Part of a small language model's weights: rotary positions.
MLP neurons of a small language model. Each row is named by its layer, matrix (gate and up: input weights) and neuron, and shows model dimensions 64-319. Each number is 128 + 24 x the weight over its row's rms, rounded and kept within 0 to 255. Numbers have three digits each. A neuron's up and down rows have the sign that makes its largest values positive.
Before each neuron's rows, "fires on" lists the tokens most often at its 100 highest values on Wikipedia text that the model never trained on.

fires on: "ian", "in", "ative", "ric", " Gen", "er"
L3.gate907:108122140165105107175116150126122139110118111144165123156131118156134134117104148144138073149102137144151172118115122095139127169144079123178108116105133146140165121123149108184100110136103124124093122132137130119121101132149117107117129133128155166155104132163139125155118153151124090122085176105142115120099104156154163198125105140112121105143112116128108085109140085154115126106160143131122144189128118144124113090125126084131145103153134129129104172108127160112128102142114095120111111142141117123131131091100139146136128175123152103138165151132127116137091093152150143112135138164127173126124127115147131129129138083176105119101147104103122148098138124133090159172131115113103111139168120127090095133142115140134118112146137117114114097114137101157144101117117111
L3.up907:154100147096128132117134155131139180143128112161115096118147128146140133148108113126112102092102118184131155159094149114139168150142153163137113125112088129127129152150159131108156147157116122117121121102153099125153123126115170107131071127143091148120146146135104146140144156145099118122152130124097180087154134118127132122179132141125127096097056167103125116083125139154127116122150138114112123144142158121129125136167185107141123100117130149105147117153137159157129147135163109142099144129114109118136147141110121177111082139129117188088084120160121129140114133157132110174141134122152133157107098134172136102123154060116186112089154135108154131106102140176101111106134141170182155139133120108109104070156112129147121099109100069116126111102150108116152103155108098

fires on: " ex", " |", " ass", ":", "ach"
L5.gate354:103141140135152107130104123152144129114098151108133113140093138115111132101139069102131103140138125108136119137161121086146152122123126131121128149126102098201149140131130119155085138131131121141124155123156149082137137105137122110131135123136126120125127129132102137142124118111133112168103121114128121152143121173169134090091104161152126110141126102118107100125123140177087177166131122130153100104101128126086137077135138145094111085154150126102139186136145126142129185117131123124119130095142089153100149116100107149110122098112102091107104098130072132114150101127143106072174115164136130104120093143106137185175141119147108117136106130131096102115136115142143122143161145173125144150131089099154065130127130119149179148139145089161140108120147112137100128088086119
L5.up354:129162145129144117147162130142126118119135137105135152102115077130123118107132164131121116087124155123124074116100130098107090149156117065144124129123098100105129131112122132133107135140148109089121151104124112145140129132187126123133144153103108122124119129097081081113157117141125080128152136215100151104187100124112131127149135099086091134116139160136156159132145090138127139147148133125147141136090110193129156115131107140125148109124122106105134154095131111136154135183108101135159110123170133180115177142107114103147125129145115128138118098133175117116144146154123120149128137109153106130107135151108184116162108154128134136139126090124114090109162091115177125136116115123163154102089103180111137153117132140139127137148165100092139143154151121115106140084140151

fires on: "l", "y", " In", "ir", "m", "z"
L5.gate1398:133142131167143135112126138100127134147112100132156140105085110159174154122143138132130150177145136129100081086132140075131127150150117106123108117105141137140095162139110106115149088095086133165118140071138152173139130146098176133140132114141139106120090151106107149144128108114114116146148146110148123147120139134148115135118126152094121151081082162121111140127114132117144121158110120157118116106156138112103110113144095138154068139121116121169065148092188067130134138121138121137118131108128105111144120160122168095137120164118123162122128122127145095155132149120127144116153108122132085160167150094094124120131114152160193123073115152139143124115055111119105106132108111132141141110127131106163145152130084141072184165163130124127055113135130118168093164127127117
L5.up1398:130160127099162148137138120116119098132132171144134170152086058156158114141081159156124158166087127103142106077122154085153129150117161124145096123144119124140137086129091179117154105122147100147119127115128137115135123144106122138101098103138121043147130105144118113144090126132162123119103138143142133134094136116104109165128135151143148132154088142120149125131112151152116124132112128115109123105183160147094147121154106145147096136134128110136120140142124104121137086119164089140168150102125109095115107134122124148149125156140112127102104116072094140113162147111104155164101144120116140161125134141138133172108107174107136171123138163086134134097118109114164137086127110167099108153166174117152137106127115125119087088106172141122137101136129085136117146154126123

fires on: "in", "y", "er", "ox"
L3.gate552:175139102148056155130118152112074120144101142117162108106114162134103117101119135193136129125159139126142125116147129108086098103103155124100104127135138196155097124080116079099143133090128120108125143170123131138106118164134135091131137134103104146109107130141089139139077114140147120115126152083121153130138082145143178171139129160126124102098089117122070119116125168131116113113126126138111132138134135125102119111159124131137168112120102145097127121164150091138104106136177137088170137118098178113177145088135120182162096130078128112125167125095142106137119129149185100108120128132141127133107083091146090131102117079133160133140113177098087141093150123153128155155099125123107144139168122125138127174122110102131097186143132122168141113125158109129130093098118202
L3.up552:090168151093113163075113134112130112135148155137103068131113145166133128141120088120122083125109114113134138109146116117118154106117158093120112112150141151146119142114070142126121127090136129108150098139112127133121121116116130133136133104137160152121183153087097136109112112109108095121140134148109142122126106140120143098095086099140105172107151116163144117111127129125122168168148127140146167173135101166130097163172127124121117126080148116150111136147157112150172104151131147156130130134123095115189160082126115140162140134126136152071116117152074147134077117082154108146130096153095146133128123157152131166165136095114137126109139097112135080115117123145096130160133142113120118104130162111120116120112131118142152143118129122117136126139117150076085138149104123

fires on: " and", ":", " than", " &", " |", "anc"
L3.gate938:133097181169140117131144136166128138127132169113148115150141131160099132103184124158135089144134139092107136132116146138140130145146107156129104140089152112156143072138131093128139114155102099108138155148142152135205152103116163128097156137124151120157095110158166142131122154137097112110118114119115130110150131081136141110103165140131121134102131160104123128102098119082089176156139111125155110090102132147144115105130144106131142104160119125107119150145094132134149143145161121109100100124167102141130129070113130119159143104130136169110137118134103175096139130152130124125141121096138132154086105133170077161109146167122116140104155142155103145143106125161148125146099144186159156148145100139135108115118106141143181129099126137151083164108159119195135123122112092
L3.up938:096084166170147108105104136133134132137114174148090130206104132141153138119105135123127124161132158157184120139138138156146136071138115079108131098120122119165146136084120089154136118139141080072137108157149107133113066135156123132128158127107105119081121172115113141110152102125143120107117124141152104119152173150126184091112189120152136108108121113183141128147143100128135169115151167117166138093139088114150174141148181160155116113109135160134137182129097136106142110121148101139099152158127145148142114107100135116107178153109194146128117133137131125108132137131090137131147100146114136135112122111167079137138141150141127156085133140106122108144116124119161134136101120146118159141101095108097081154119116136125143166149107126121144146146142165101133143120073136

fires on: "ed", "ing", " served", " played", "ated", "ied"
L5.gate1458:202110083167093115153126111153151145115138126158151130128121099130155072096138095138141174093114130150168102145127177118179143164113104162138159152128161146143128109148145138109147131131118170150095169113112149135072149148103125140129074117117128143115105132147105118147122110135138124090142164128130151110116120107123151130113115158107156152160102123118112158166096112125156116130127129124152099129127107104129151118114104116139121146163147086130156183125137130125190125130171077123094102182144091155149138129127096143110108153135135097124115135111145169134142155102146090130088124133155101121121123141167108148119111151112169113112103153129109155166173101122145094164118155118123165104122151103162144102124156121125130100133151102086157106183138102116137094105086112
L5.up1458:147165131129127081132143101130151111144122134137089112105128143121188121116139089141162174137097161123136144111116122099134174146113123193110107112181112134131133128136100103120128134148139149162162179147103173097148148153169155134128146118161148128069171157106133146138151125104104117112126140153169137141124163099126142131163120146131122121152115113132119137160090157165153179145139178116134155130112109098169184160136105122144114124108130123134103132135108161096133081122150121146110096103078095098137108139108161133121147141101134104102119101099112148121131160100162104155103126120146134155146140136106108107107115114117148103111116095130158154120136118110110149151114117103095118117100125097134147093146163125108158124168099120122163133108094098111098144145114103

fires on: "g", "og", "ol", "ig", "s"
L3.gate447:105121150151131111128139112104133094086114157134137168141118116129135093134119116137130137141137132131151109098115134099144151092096101117131150140144124107108160059122125127124137150130139124123135107182134122145128093075125106123081055102157136097142095113123113171103142118092125146138115124123126121130146107085130128151171118143152132164129167128105122164108137146110142126112083132112085167097110111095143143176122122130160152130155137130130086111141115153143127127127150159118118120118151126126178106094140106120182117140152153118097130113172156109115108126129159135141154179113118150148155183177099140116146100125155100137145125156111181126124170088154130174105117121107152154112146138159131130118150156094092159113105164144121161089136094120146105159121099126
L3.up447:106158100089152127123152107103138151099099119111110153095111159126137131164158128067125167139133136175117136118116122093140091132112120156097120066118132176116162140167143130154144151105108122117114143150142132135097145110130134085117097163176131092109205100105108126144119143151144113183102109148093107143167130150100101139112122133154157140114143123138132150123173082174153088108112149147120115091105161145183126130117114155103127129139105145127117074093139165152145129115149149147143096158143136124143127127107111188099112108129067167177100117069132138087155113114122107141127111148080161114133131159128094109129107127109134127143112130145174117139089126156111149171127165135129130116123142104062137101137148124113145104144169092154141118154150160179149112138130077

fires on: " |", "ough", " and", " office", ":", "-"
L3.gate377:135113152155123153127136082115120171121185134065105144129093129099097128167127092142157125073162116083097137122135147162125113110090130112073132146130126131143136159132076102133104100167111086112070108133142160121154132088113104160133144146124136143161101102133154138121155126089171122098123115137135107137143103113150088146086131133124167134109101152091108118138113125119102111132141123136136100123117152109131107093159109115155134121146134137124118166155082132102169120103135124135104089140070113137104143153150090104075151107151094132165155129167139155154132148151117119129145114119124140179156113201070112147136128146135114166134107141100108142150149107120155139092080119162130126105105107140146116158131134093141098168172179085123073118134116122152086144111110129
L3.up377:106120140105139135146135146144149134126127154115121137135118156131138069140158130107132112122111071139143122133139102123098106114133140108143137179109118138154150148124166111111127123113142130182097130151133133130118092123162139131111151125171147130102063127117147127127108109074117132132113126134132115112184129191094143134111066116143120098101139144115137115091123132133140135090142182112143183172131151155123116087135123127162099131121171106117125126136104132120145149158111144084098084139155105094104128122120125136121061103127149133119119198136163119108199142151185127160122168113145113075094159185110101156115121113139131137117138136115117143161183123167138156153146123127100157152123146181149122143112101139169140137173140114138145106120089141147162143146090108

fires on: ".\n\n", "ing", " |\n\n", "\n\n"
L5.gate372:178113102127103094136104131088135118123096148130127117116102099142102135124077110102112118133148084044162127126137154095099138126153130116161071115161119163137095093133124111098125119100115123126117132110156106159159106111096122172120155165080164136113158099121116161137142179129138114116151123108163138137123132103137149124148104108042121160127121151157131133167110150134161139136069146123102166141103150137112146162114145106081099129107143109154122139136152100103108100141131138139153121177130132083115098117122129136115127125125156128143096142117132192117112145140137177148142097120142123089135142125134149176129126138156135176158146104179086136153120097117106118125097114162131139124136134086086122152174111127115143165147113125142153104141154129118132177127099129
L5.up372:142099158133107121109064085114122096107084108098121095090147127139105122140098111087121122131133102066131123128120173127080082094136106122151124138155088156151091124146138126113133114113100103122110121119172114157159091104086140148134143164090160130128150101159120146141141134108123132114117129103141155128109166125137135113132083133065119131178124151165136141127163106135169129123106103094109191127094152115120129170117095143125092113163139145135111164141134090147116078154137111124151152177136141076095095093143148127113087079112133119148105142113116145111094174142099151166140098140125152121143145132137150161119128131136082150165161109183130110151153115120145138088138097148113127108124106116098128181130155147101126139120102126134100095173148108136131124112125136

fires on: ".", "am", "ant", "al", "o", "pr"
L3.gate515:147111139109133138145142129123083116158084124165115119142165150114128137135125149090113075099134117134130132149096080125158092134121135100129112166105174110112154124176095168124113100103121143124141148138152130097116131127142094093115104164144118114193132126125148114068124091187132162129120146086147130160124117145139138169163128102140108121137152161149097114137131143105146174129195062103117050129136174148136124146133129099129119110136129123103141113144138108091139092078125070114120132157106097139114111090076157118110094113128142112161167115143124138116127146140136152121110101151112120137145151106119141122128121147079162132111157108127088076080138166128137153123157153145121105146112111143111129137130156111111106116091144094154126144137110122130129149123125089
L3.up515:148138127115093159141128110132163087168149127102112146116146105114134134120099159135161157114111136128114126121122127117113109126166155113139100084118115166085106069130113135141079098107088160104117094181105120129155144098153136081137101120110088147118178156127099133131125160071126155162161104108109171119094109118123168106184133126112124188098131118121132135084112168118132159114147107158129138153127170080117100148094112119152127121132134120113145105126112156124132160110107102103140149139161154139154145111125123161125125159117157132126136102131120135114160114125148121137101109095130134147143083140144032147129144120123101128138111069186122140117086096160117132144158176113154133123093110151123157138202176119141099145125105151139128119144148086148130102115132143

fires on: "ob", " leg", "ug", " who", "oy", "g"
L3.gate1509:105146121156126121110151098111144152109098090099103130124113098140119121098138107190101162107150138124129115106082106119139166114164109132109119095132104111152174159177129116124143108128093100140110091146100086123157136145099107097131119112077139177171100113165127126158118115179155131148148122166124165098101133110119103105100134131145148143134121100116120128157114111132129110126129102124129146112085138151125120130126141150115127138086115171149135136125120120107113081138126121155152140139164150107134169119122122136144077137099104144147124115108115153099123096144100112177130130130115099163128104133118089129118149122100138183112096109118169078119078144158144093119164087116141133157146161088150119115143135114140120162143107118154170148152110141144111125173136165
L3.up1509:122134135110095108130137135175163124131141130104144122083138119140137139116123107136143104135138088101164126080136136104189174131085106104119072165118113077118132082104133114092131133172147095123141130131137143128117126104140111122141096166131170179114144116140153155133171102124166128153163101113139148154096143134139132128113110089105106128147155122141131149160087105186119126143126174089109136093140154102119120131121145146149106104132101133144123116118161109152063134127105126132176129149176103166079147089159087147120108127096154103094127107172085141118124135133127101105140104130119173094113129121118091104148154125125123164168136117163109142109175125141165127126122130091124176161161134147155168113178144075150114108126137114119152145093116100171141050151104126

fires on: " l", "’", " the"
L5.gate27:109109107111145137135126153143140155106069122173163177134124113160118121133115097125103130099151108145119145176087118145158141158160113165153173109123096124123122103132125147079140097136139134146099143156118171095120109134119121186146132127077145117178111169124104106171100080110107163076091101156087118142114093107158148122166146114160108102136138148122085103116126121112115119110146140127095116109142130117099111133132114161099082169147141122128136079112144149145145131128144129133091149102138117126140096101116112156127139186170105126116104124123094112113109123134152108130147091128151119124146149147120149119096111203110111124124115162101150183175120154089110104164140130108085151160117125116093083173124102155144111115158127162135102100104115078155121141114098154
L5.up27:121137137112156158136105121148126124105159107141190140130148156137090142138123108096118139102093113116094125159115162122131107097145122122116148079166130094112118134135163137123144120107151156113140134118118118132141120099145161137124163130084090103147128130135129140118129146137119103120129132107109112124103142165120130114043167135111131155130110110127102166118116042100164115131156084157127126152146104145104157100164137159118139109088098120141149134142102140114182125113092093155115131109117131142141145095139145146155120116133099094079104117112134150171097096133135159181174094139134139176100148141145153125152130145120131128127137136169137186134114138153121143146117160143097139159122152151112140078119108134125091151188146140118162160120180103085122161139151127

fires on: "ed", "it", "ted", "ack", "ing", "en"
L3.gate875:129103151137109126123117137111102174134126167096090140120122127111146128121140147118146094117152153173166126129125150195137187093198135078152113104125114146118174130111106169099120179107147158127127107117175138124140088093124154113120131153138138148129095138142148175114093098124141078107125123130116172121129172129143138139136105119125147158140086110152114134151151169126172122101106104101110172138097152131131137118127132118089090138150151074156103159200116145137128110121161092103154125137125139121134121123109155130086150095092121126120144138131101117105138124129092151176138091133118142093144105118146129147128116159154126095067142161115151074129152161152158131139113129142120130120172134156137102128130120163140070114180114138106147127163144125097138140132143171
L3.up875:113085133147096139108151140135123163131136084170124153092127132110125100133114128147147107138099140153120083133151139148141148110169126085123097122103099146154165086114125132098153129129116120119120104108176131166116136141131131113089116143136104120162087114185165115100149127156126087137147135089149155111139167118151085106151113101148162140188105130146108155097128151087119116068073127085132146139135116148107105136107139112105111144157128124152131123129145105124126097106108150123152165117119115123132131131086136075129136097119093111108154123120149130116141135170124139168179132129107123121133099119138114109148115162145138100156129160130106109130155117151129124144168147146088106106142161158122144121184116183098088152164144129131166126146154127118128160133126143

fires on: " was", "\n", " |", "ed", "ing", "ived"
L5.gate523:131189131124123168117158110093149150101122143083109092130160089149146129144122126125130145170142128138133088133100077130148161124173123111144139099136132119132158138104147158146109136097116146120129114188136154112122142096161140169123084153147152165108115120123122145120103123126113116131110136128103133140136134094145088153143105165144155122158134114127089163136073153164175104155130107144124115122082145137172177118126129124165109112160171168143139166116158155104114112128110115155101127138137132118123157110125141114137115123136119084126153081127124159128108145119120106145138140157105137115057157173095135151110106152053150180129110080098104156168139101124139122134124153121157159154129130134166134125107128135144141162143137142112117115122107127107157111166112129
L5.up523:153110095155093131096117146088168192128118144144128118143144170136137124119146091150132124109108128137108114141146109081173156141137124117141103100140126130108126132117167118081102136145091145156114175099107138144177113143137112116120130082149134127094141157132121176197095144107137160132101133135163135093142147090118140120097129125132140142125136114131165104145135142158074105122201128113135120161123115110123122177125137172093126135138138149159131180099132110123144136098150137123123118129163147125186131138102077122165131159132119126058112110150117084148136134116146178110131096177109135134142117149089118107152136129084122124144132137092122159148159133155080141120089164152121140082130121129119133135150081120147132099097152128124141142097159131102165118098094103

fires on: "m", "t", "y", "c", "ly", "k"
L3.gate202:125116134121147113120081121135120130116132130106174134128100134138125124126133097110143149136059139127117159112136119108155072134144107108129137121111110138117138150117137095138153082110134116097170091178124119100120092142146144117107126133124129101126121118167139113167105156162125152136141145122100117117084152148075129170155141153128118116104156100102139135127091106144154134093070136170113099110136103112121087126115095151150105148143123131105070134124103107131138156162137151163171141134141144136095184178108106135115113138094169164087107166163088106116147107133156104128122097083056130108117095088128108123153098133166141112081067111100099089104100112127102142155120152156141133133154166099156140130139153147124118144158142139117121124151127126135139116110101124
L3.up202:100117127120192137142127095128134144137132079116133160109139094138092121175095135176140139074101144129161096080126104151121165101120163118157116148195093167112094097123142099108144181115119119129121164128164095133116118083091114129129149166132163138122142095160130108132110154142134124147116165190082109149129135087134128122116135132151130117079138152146129160152105133122150098140115123124115132128122134157126157115123148175081123118119103132152167119121119132157101175140138096129112133156182113145132145147073123116110092121125133151128146117124124152172088143120110141143104098092108124137124127166127113169132140132150170091134170108140165151128159065097145104132107101125131130116139160199129144129120150159136092121110146128146137139132167079111160105160167128

fires on: " that", " who", " which", "ou"
L5.gate613:161094144145119146087133120144087139137120127146078128129158108142077142123124158124115141167151142113150117129124104126085125139174106102136133077132165123127100133135077145146096148132085122108113119158130144157149113077160114109156089178128073125126169104114132172121145150165148131143154158165098155102151108145112154149158104131117113097155139094154079148078169127139179158134164138147121125137101142136150144150085112124140112117182137096121094109121097077110154093091120145104140158152146161126111074162118099108080108155115120111138126115156142110112129120143122105151174127128140143124088140160103104089110137124160154113145099114119118142116120134126116092124137124142189119131139147144132121134106144120171130167145117095115133107159101125112137136147110159
L5.up613:107163132114134102156147092085140121160122119165083136095125164142142132149124127123113142152115184061144129119123108154137125105139140150153117110163148120157129126118074139143131139140125126112141098185099052131179139148120155121161142147117108102095154133136134149098169175167125156087128137127093144153108145156119131102148135155144142117164125176168105118112153101118134076136120116162132090150157108122138122154075130130138119128138115151161116115120102133111077140104094152143149104126138104144173120096149128145145160150075158130150131152116134072128138100095116155131174105114161115102094120101130115123108069104137122151161126129120145116096105123124112141094124078098133106137153173112140135087107148142125138135154131112139157158137131117137127146153149125

fires on: "g", "s", "olog", "og", "id"
L5.gate607:118081131111122073094141159124127157173129144101113125145129099114144119137168144082143126095155110127114146140121124114144161148116116140154145081141142143136068059170126118121125114123118144136150137127142094147095094121106143112144118150152131076139110116100074105112076129107148108139126168154120128149119110120075103135120132114115154115158135131073134119107178141148143124150126134123148093114155116116158096154130128133109118104108106107111121147091103148120107142112110161121110173115129060171144161108118135145142149125099142109190142087146101103130102156120154110133154102169123144142089123121141133124126148132116139134087095138147142108113119161153107124128099115141170132179179170132125143111133151117165102156169143118125123144085148106143131119148132129
L5.up607:113118153110110127118156170142131156147129147162113127130093135146102103157132116099099131097147085114142154164094123140118108118136108147127113098125113157154137105111147092094122137121118148144102126156131136106104103109131147133125164133168167089115150116122086137152125119169126100173137158124117110148103116170100127113121131122138125138132110104118147119107149134132107144127119154112145093170097176179131109119101105133123142156119118127122128150092123163125141134098137154134096152123152095156157172102134122152111119117109140152179103126125099113099138084154141169121135153088144124154121141129154127072140114130119197138161098160125107118121128108131112125141154153140089124161120162154106156064128203076130129115092153127096162093124137100156156081149154190

fires on: " a", " |", "res"
L5.gate396:123114161134112152124141128162127125105176127097121097129104093127105140150125135133074141147120123145137122178120094150119126143150075111131129186093091090151139105128103074120147142132130109083134122139141123153167144078132106164159129166143147114110101115137126111119111108096139111145134139147087106092108104130145101056134139108122168130119114100106153106111087155132101126085129133117102147093094149146122176135152145121113158146127097145114169122123112154165123090126170089130159090133083124133092114140115106124136123091147145105110175111099142137108114168112106081139099143108119150161120157170103119123122152152155131110132098111077138088157152108130121137105110127131153119118138141151137096125111126116123114172112155102120186136164138135080085206148153113
L5.up396:106090116137110123103123137185139116122095140105132104114099125165124111150104158134147156143100140136127134132119101105093137135131110121110141170165094091150147142116141140111099133123126096078178107095130158148141127110133161170126092152138150078094117122095138121111119133131116115139134082141114138153077162144103137153122088107169106114138103128114142127146178156141128119103102141125087141130114132116094107122115096116140093117150117099124116106141155166193160138116109111123158134165126131122113123078117087113149111179146134072165130147132150065143152197098178100124142147135109125152103155131100072127116141114099140160145117104074130122115149144121121119150119109139144111100129098127155126151150154140126106145105149126093146133134104129174142124101072112

fires on: "ing", "ave", "t", "ed", "s", "p"
L5.gate704:077116166159115094171144095137095128119127108105152081113165143109109111164147084094136113105163139152136161127078142131101151126157146126152118142149143124168155142113111166120089094135122155095159115099124148130149115107143117128103123143142166110140124103081080145139111119158115097128117132136103152151166119135159074110127134108113132143112174126152148122103138119124127169099096113128155152117116141130108138089148152146162193150159138106107111125112098136158112139088139097109097086157134150163181122125115130140130115120158124137152117152144126130109117150128167119150160089134114103126172146115100137091109147151104120173131051134124144130124141115090141155169158118132101161127141137150139101117104177145126134144135110141179142073130119133099173084144140124
L5.up704:112117132133156143086154127158101163122132117157117152091128122154124130157117134145120135122121132127131109131161099081148110115153122123158083123141108057136152124115131158074100110119103171143162138140105138137146097088084103136139107116113139103124158126137129159078169125137137126141128089133129137093171125119144131108124120105094119144128146117142128117068166135084104139159098088117162170111118158133150110185136120129083130184158167166111072177144116110124140143134155146170138140122155107150122105116123152097119101104107132130155091119142121097136116135183176120158083141086109099112149146133163135162125129104086151132111110135192129112071130138131149128087137138149107093083130128124139143152138123124148108108140144093163118123134163162121109153137094097

fires on: "ug", "g", " ag", " Ag", "og", "ag"
L5.gate1512:127104116136123136105155095134196103099141136181167127135118098136151136091135134135132086131101132145163125109177135122183090123142097121130110103111104140156133163184125090178122120146140128118129128114161145141150116105102118139106140133124100125166131127162149138130162085171122106138122134117112128115151160136176135119110113124147104183118120083121059149137111097157136161158127133106129120121085129119151138084127146110117118153154090122057102095154196167132122127115136144113133106124145096152113177144164160121135090134097141137133170152130155113175091128138108139124125106167151096164122135117156103149128121100158164157178143094125156116137148131096160157106155078134156140111170121106105129124116163083108112127132112158093131099149158118110106129163171149
L5.up1512:098126125120111110097118121151146136155144112142154130146154137130124135099135133094139132110125121105157123160167114141105127118099103146139132111146147131100103110106123128125156097166124130132101124163117156102092083109090121146141129141141124150148127180141139135118143123145138123155135131150128129112126135119109135096119107126125164108127174116131117133104155104106166100112165178111113096097119134055085130130139127143142163119104077110189108106151141151131136148154168108119140108163133083141110143089073131140153088105085160121121144140163142134156151123130131104191090151183174114132088159139116118164158082140126154124130128174098117147108131123149151140131152131133119177132175154158064117145092116123116141141129110143119110133124075108115125118153168164

fires on: " and", "ing", ","
L5.gate423:145167133100112133138102144112169140120119125125130129137125150131122121117150150163098128132113114131137100170100112079131142167131119088148132092114153146121118100145118129127115122123147112154087178153144113165122121132114136104124141176130141103165162100085141143134105160096110178124103168122128188162106134112105129098140131069110115130162111135128077115107094107120121116167130067107148122149115148090150148111127124118078125132144141118104125164126124180096130101109117116138101137135121146119099167154128129074114142103101184142125133151123147136108091165154149170148176116114144115114135137138098157184117160146132139105146099155123086123179146108074125094129110180130151135135149154141124131155166107119126108156145155085119095144153151102128135129115124109
L5.up423:098109085121138081112077135115141119116106154128119096127153129157145118145162130167127155108137090114174132141123132100079128150124114082108143118120120159120145125168115175139136130132124097166125159147117122119116113157122137133137119143126182164126126137127131167147149124128129115126125152102146162127160149124100131127104113079111138145141120124084114124102121150106118130105154130102140203131145144135093134097085140167111123069130143127092123103150128151055151100113160118087117133168119101112100175135150156109115154090124075114107112146134108137135133169115175147123126120156149130190156165102132151138116113115113113121165140146123146129097103124095100112134085129134130145111134139164109135113157096142119115162126097076141128127172117171150127134195118145

fires on: ".", "ra", "ac", "o"
L5.gate171:149095140110113100121144124122102093104134092145132125118165136121142134103096153118130134107104129111182140144136115131125121126089096127116129164121127107112161063111130123136157092125134131158146158164106136147135118119134126092119137167144119156156179107174170149174178142087134089105159119099120129131123135140114131157160134120146125126137142119081101122128099100153147163131147148129099116130102116156111109113153121137095130139156086124090076133155136115125094138099140121143157092122113135166107135122106096110136124107161170119134140095152124153158115094133130134180095136134116116128122114160120123153118104137109112154128155120111165152129099094128180142137171161152112161098127109149086116146139155118161101140077110112193119134178123116149119091151141127
L5.up171:124117129119114152146132109118112135110077154128160122116167152111088157134138136102129182112131132142211142151130138162078119086082149156176129172134123119164141099139111094140158079139136139133136108130103096144118097118124118093093128136098119162192117120116168147112131176106140122123103117128157152143101101110134152133138152147178124109082096121134145134154085133151142098159172148102127102138094170133133106141136131132173143085079133145141150110146117104142096115102122099118141165110168094139098136119152120134089099112080116169168130108140110118107130148135130130126108094106122120156093119115155086089121135107116158171135117147154107075119130096130124114121157107111111150116098112100120123120124125110106099138087107106151164099182096123127152112136114115

fires on: " to", "ing", " work", " and"
L5.gate306:108124102148162122118117140115090153132061104144143121100121134137101116076150154093107148116121113131109105131125152121153167137095119101164090152102183143108109136114123103115134112141117129093080141133121134173116116138122121143120109118139127115137167114134138148089098125131153156121111122118102150103116140085122167126151136116126111122128126134106113148068139152160117106114118101149085099123127087085122135147193117150117142104123127142108110167142168119085127109136103151144176109080083110149099131158110134150107110185144127156126138110161131149094124116187166126127134138148131106089159156155089134103167109121106109169126149150107093137110156112166117096116151132123155129125147144118106090117142117114141125135187133096116171106115107118163107112133085108
L5.up306:110162123146108136147149108128089108124121108130079103146101096143179086112135141141156131116132125139094106095103157139085150127138093149144118124090145143132115131138124137120153163110078171181164099139110122140141139125123104128132108135136067163130107084130154130090132149074129087167095142127136119105131105158100128131099116138155113123108158144168114125149155159142130101105122116129088146117126155110129128122164160142116102100169133150116129142156116117085121149114153171107117157152150119107115158130136160158066136161135117121107135126142103160099173120140155082108090130090099130134120175122127151125146100113128122170149108138150174113100126066150081094170104135096119135134111162173156173154148126111146118174155128133133100111152089132148127136167142124

fires on: " in", " |", ",", " of", " on"
L5.gate926:084117105098111154109173077147120116105102153164142090136117163117105072111135130151098128129123148145181113133149135126134046152113094147100120130145128124112145129115129063136122094130138100111150098096091113105117142103121134148171125169157124113127142093112134142174153142135125108154089131100129095103123121153130144120109117140123092140130098144120155137110099143122079098106142139129062118151100112156100153105122158157076131088144135122099119146147097136126106116173141114147130127106072121123136123114088143112193138133103116133107089153066131149106178124142097151126106138151160177104120100139165099113119134107122145088161125126105129117154139124150113155134142096101149099135129111103094111143138117132126096165130146130114128155104205109133132145135124094
L5.up926:123096130108123135157139114143101095145110172145164123126134130135105084133125169177108080123123130095152119129112132115097112128107075120067124146152126099104160135141144122097148124120160111116152151054129151145130136124172138140102113171142126117129134139141141124124174172125141141153124109109134125100171144133119114132153072169119108090109128111131105135139145089101101144094156135156080139124136104117108102074069082112139126100120130132108095152166146136074129119129138073148109176101135151144099134116150123104157120104074111144109116123118142137118156127110160098126155152115163099125113105135131112128116199121101109137135122116162153104158130132140124146129179093130150125129165114086101117126157147143172169166125109111152120143138134136097120087170163162

fires on: "ive", "ing", "ed", "iving", "l", "ost"
L3.gate488:120165120111120128123084117157147171089119087138083135139156089118117114171114137132161170152128134109132123124135147144121127133137153134098108145165096095130159124122111134161141112169108131124090179147132135163115166143123139139131083153150131136137127124123104152154143162151127136148103146146100129110118111122158095140168139115085154136138122071093146122130116167145115085164120098118123136142112077136146087101157146107094128128153127135102123124139142187117111132100124104126092072119140149112095132128149126133108209154130086128127161109142097110121113165117177141134131131106132123142117142105117109150102159145093114090135156114122172177134139154119143104098100121180099161135172186173134115123168118159133132142108101133136143119148128124165105134094111106
L3.up488:144114140095144117157142105121116134106124153119120106118106116148124124119118082177170107090146121159158151120134088092093141094146134120131127131118067167106135131147147115107166125146112190176119150134149125163102065141109121156122132149118107125178142160143136138168122156128142151104136177158106124092131147146135119145106151128107167121109097117152117137123130120093121127122133099146088151171152143125143128140185163134145095106144131120145118126121171138117132098146096172122087125167155115173164136142115155113191122146145115107099147169091163147083157162119133132133134108157120186116155095122069112122120137097119131087139136089144116142113126102110115151131124111160119147096148101141114152173104101120120146151170162115152157118137118122105145134152115134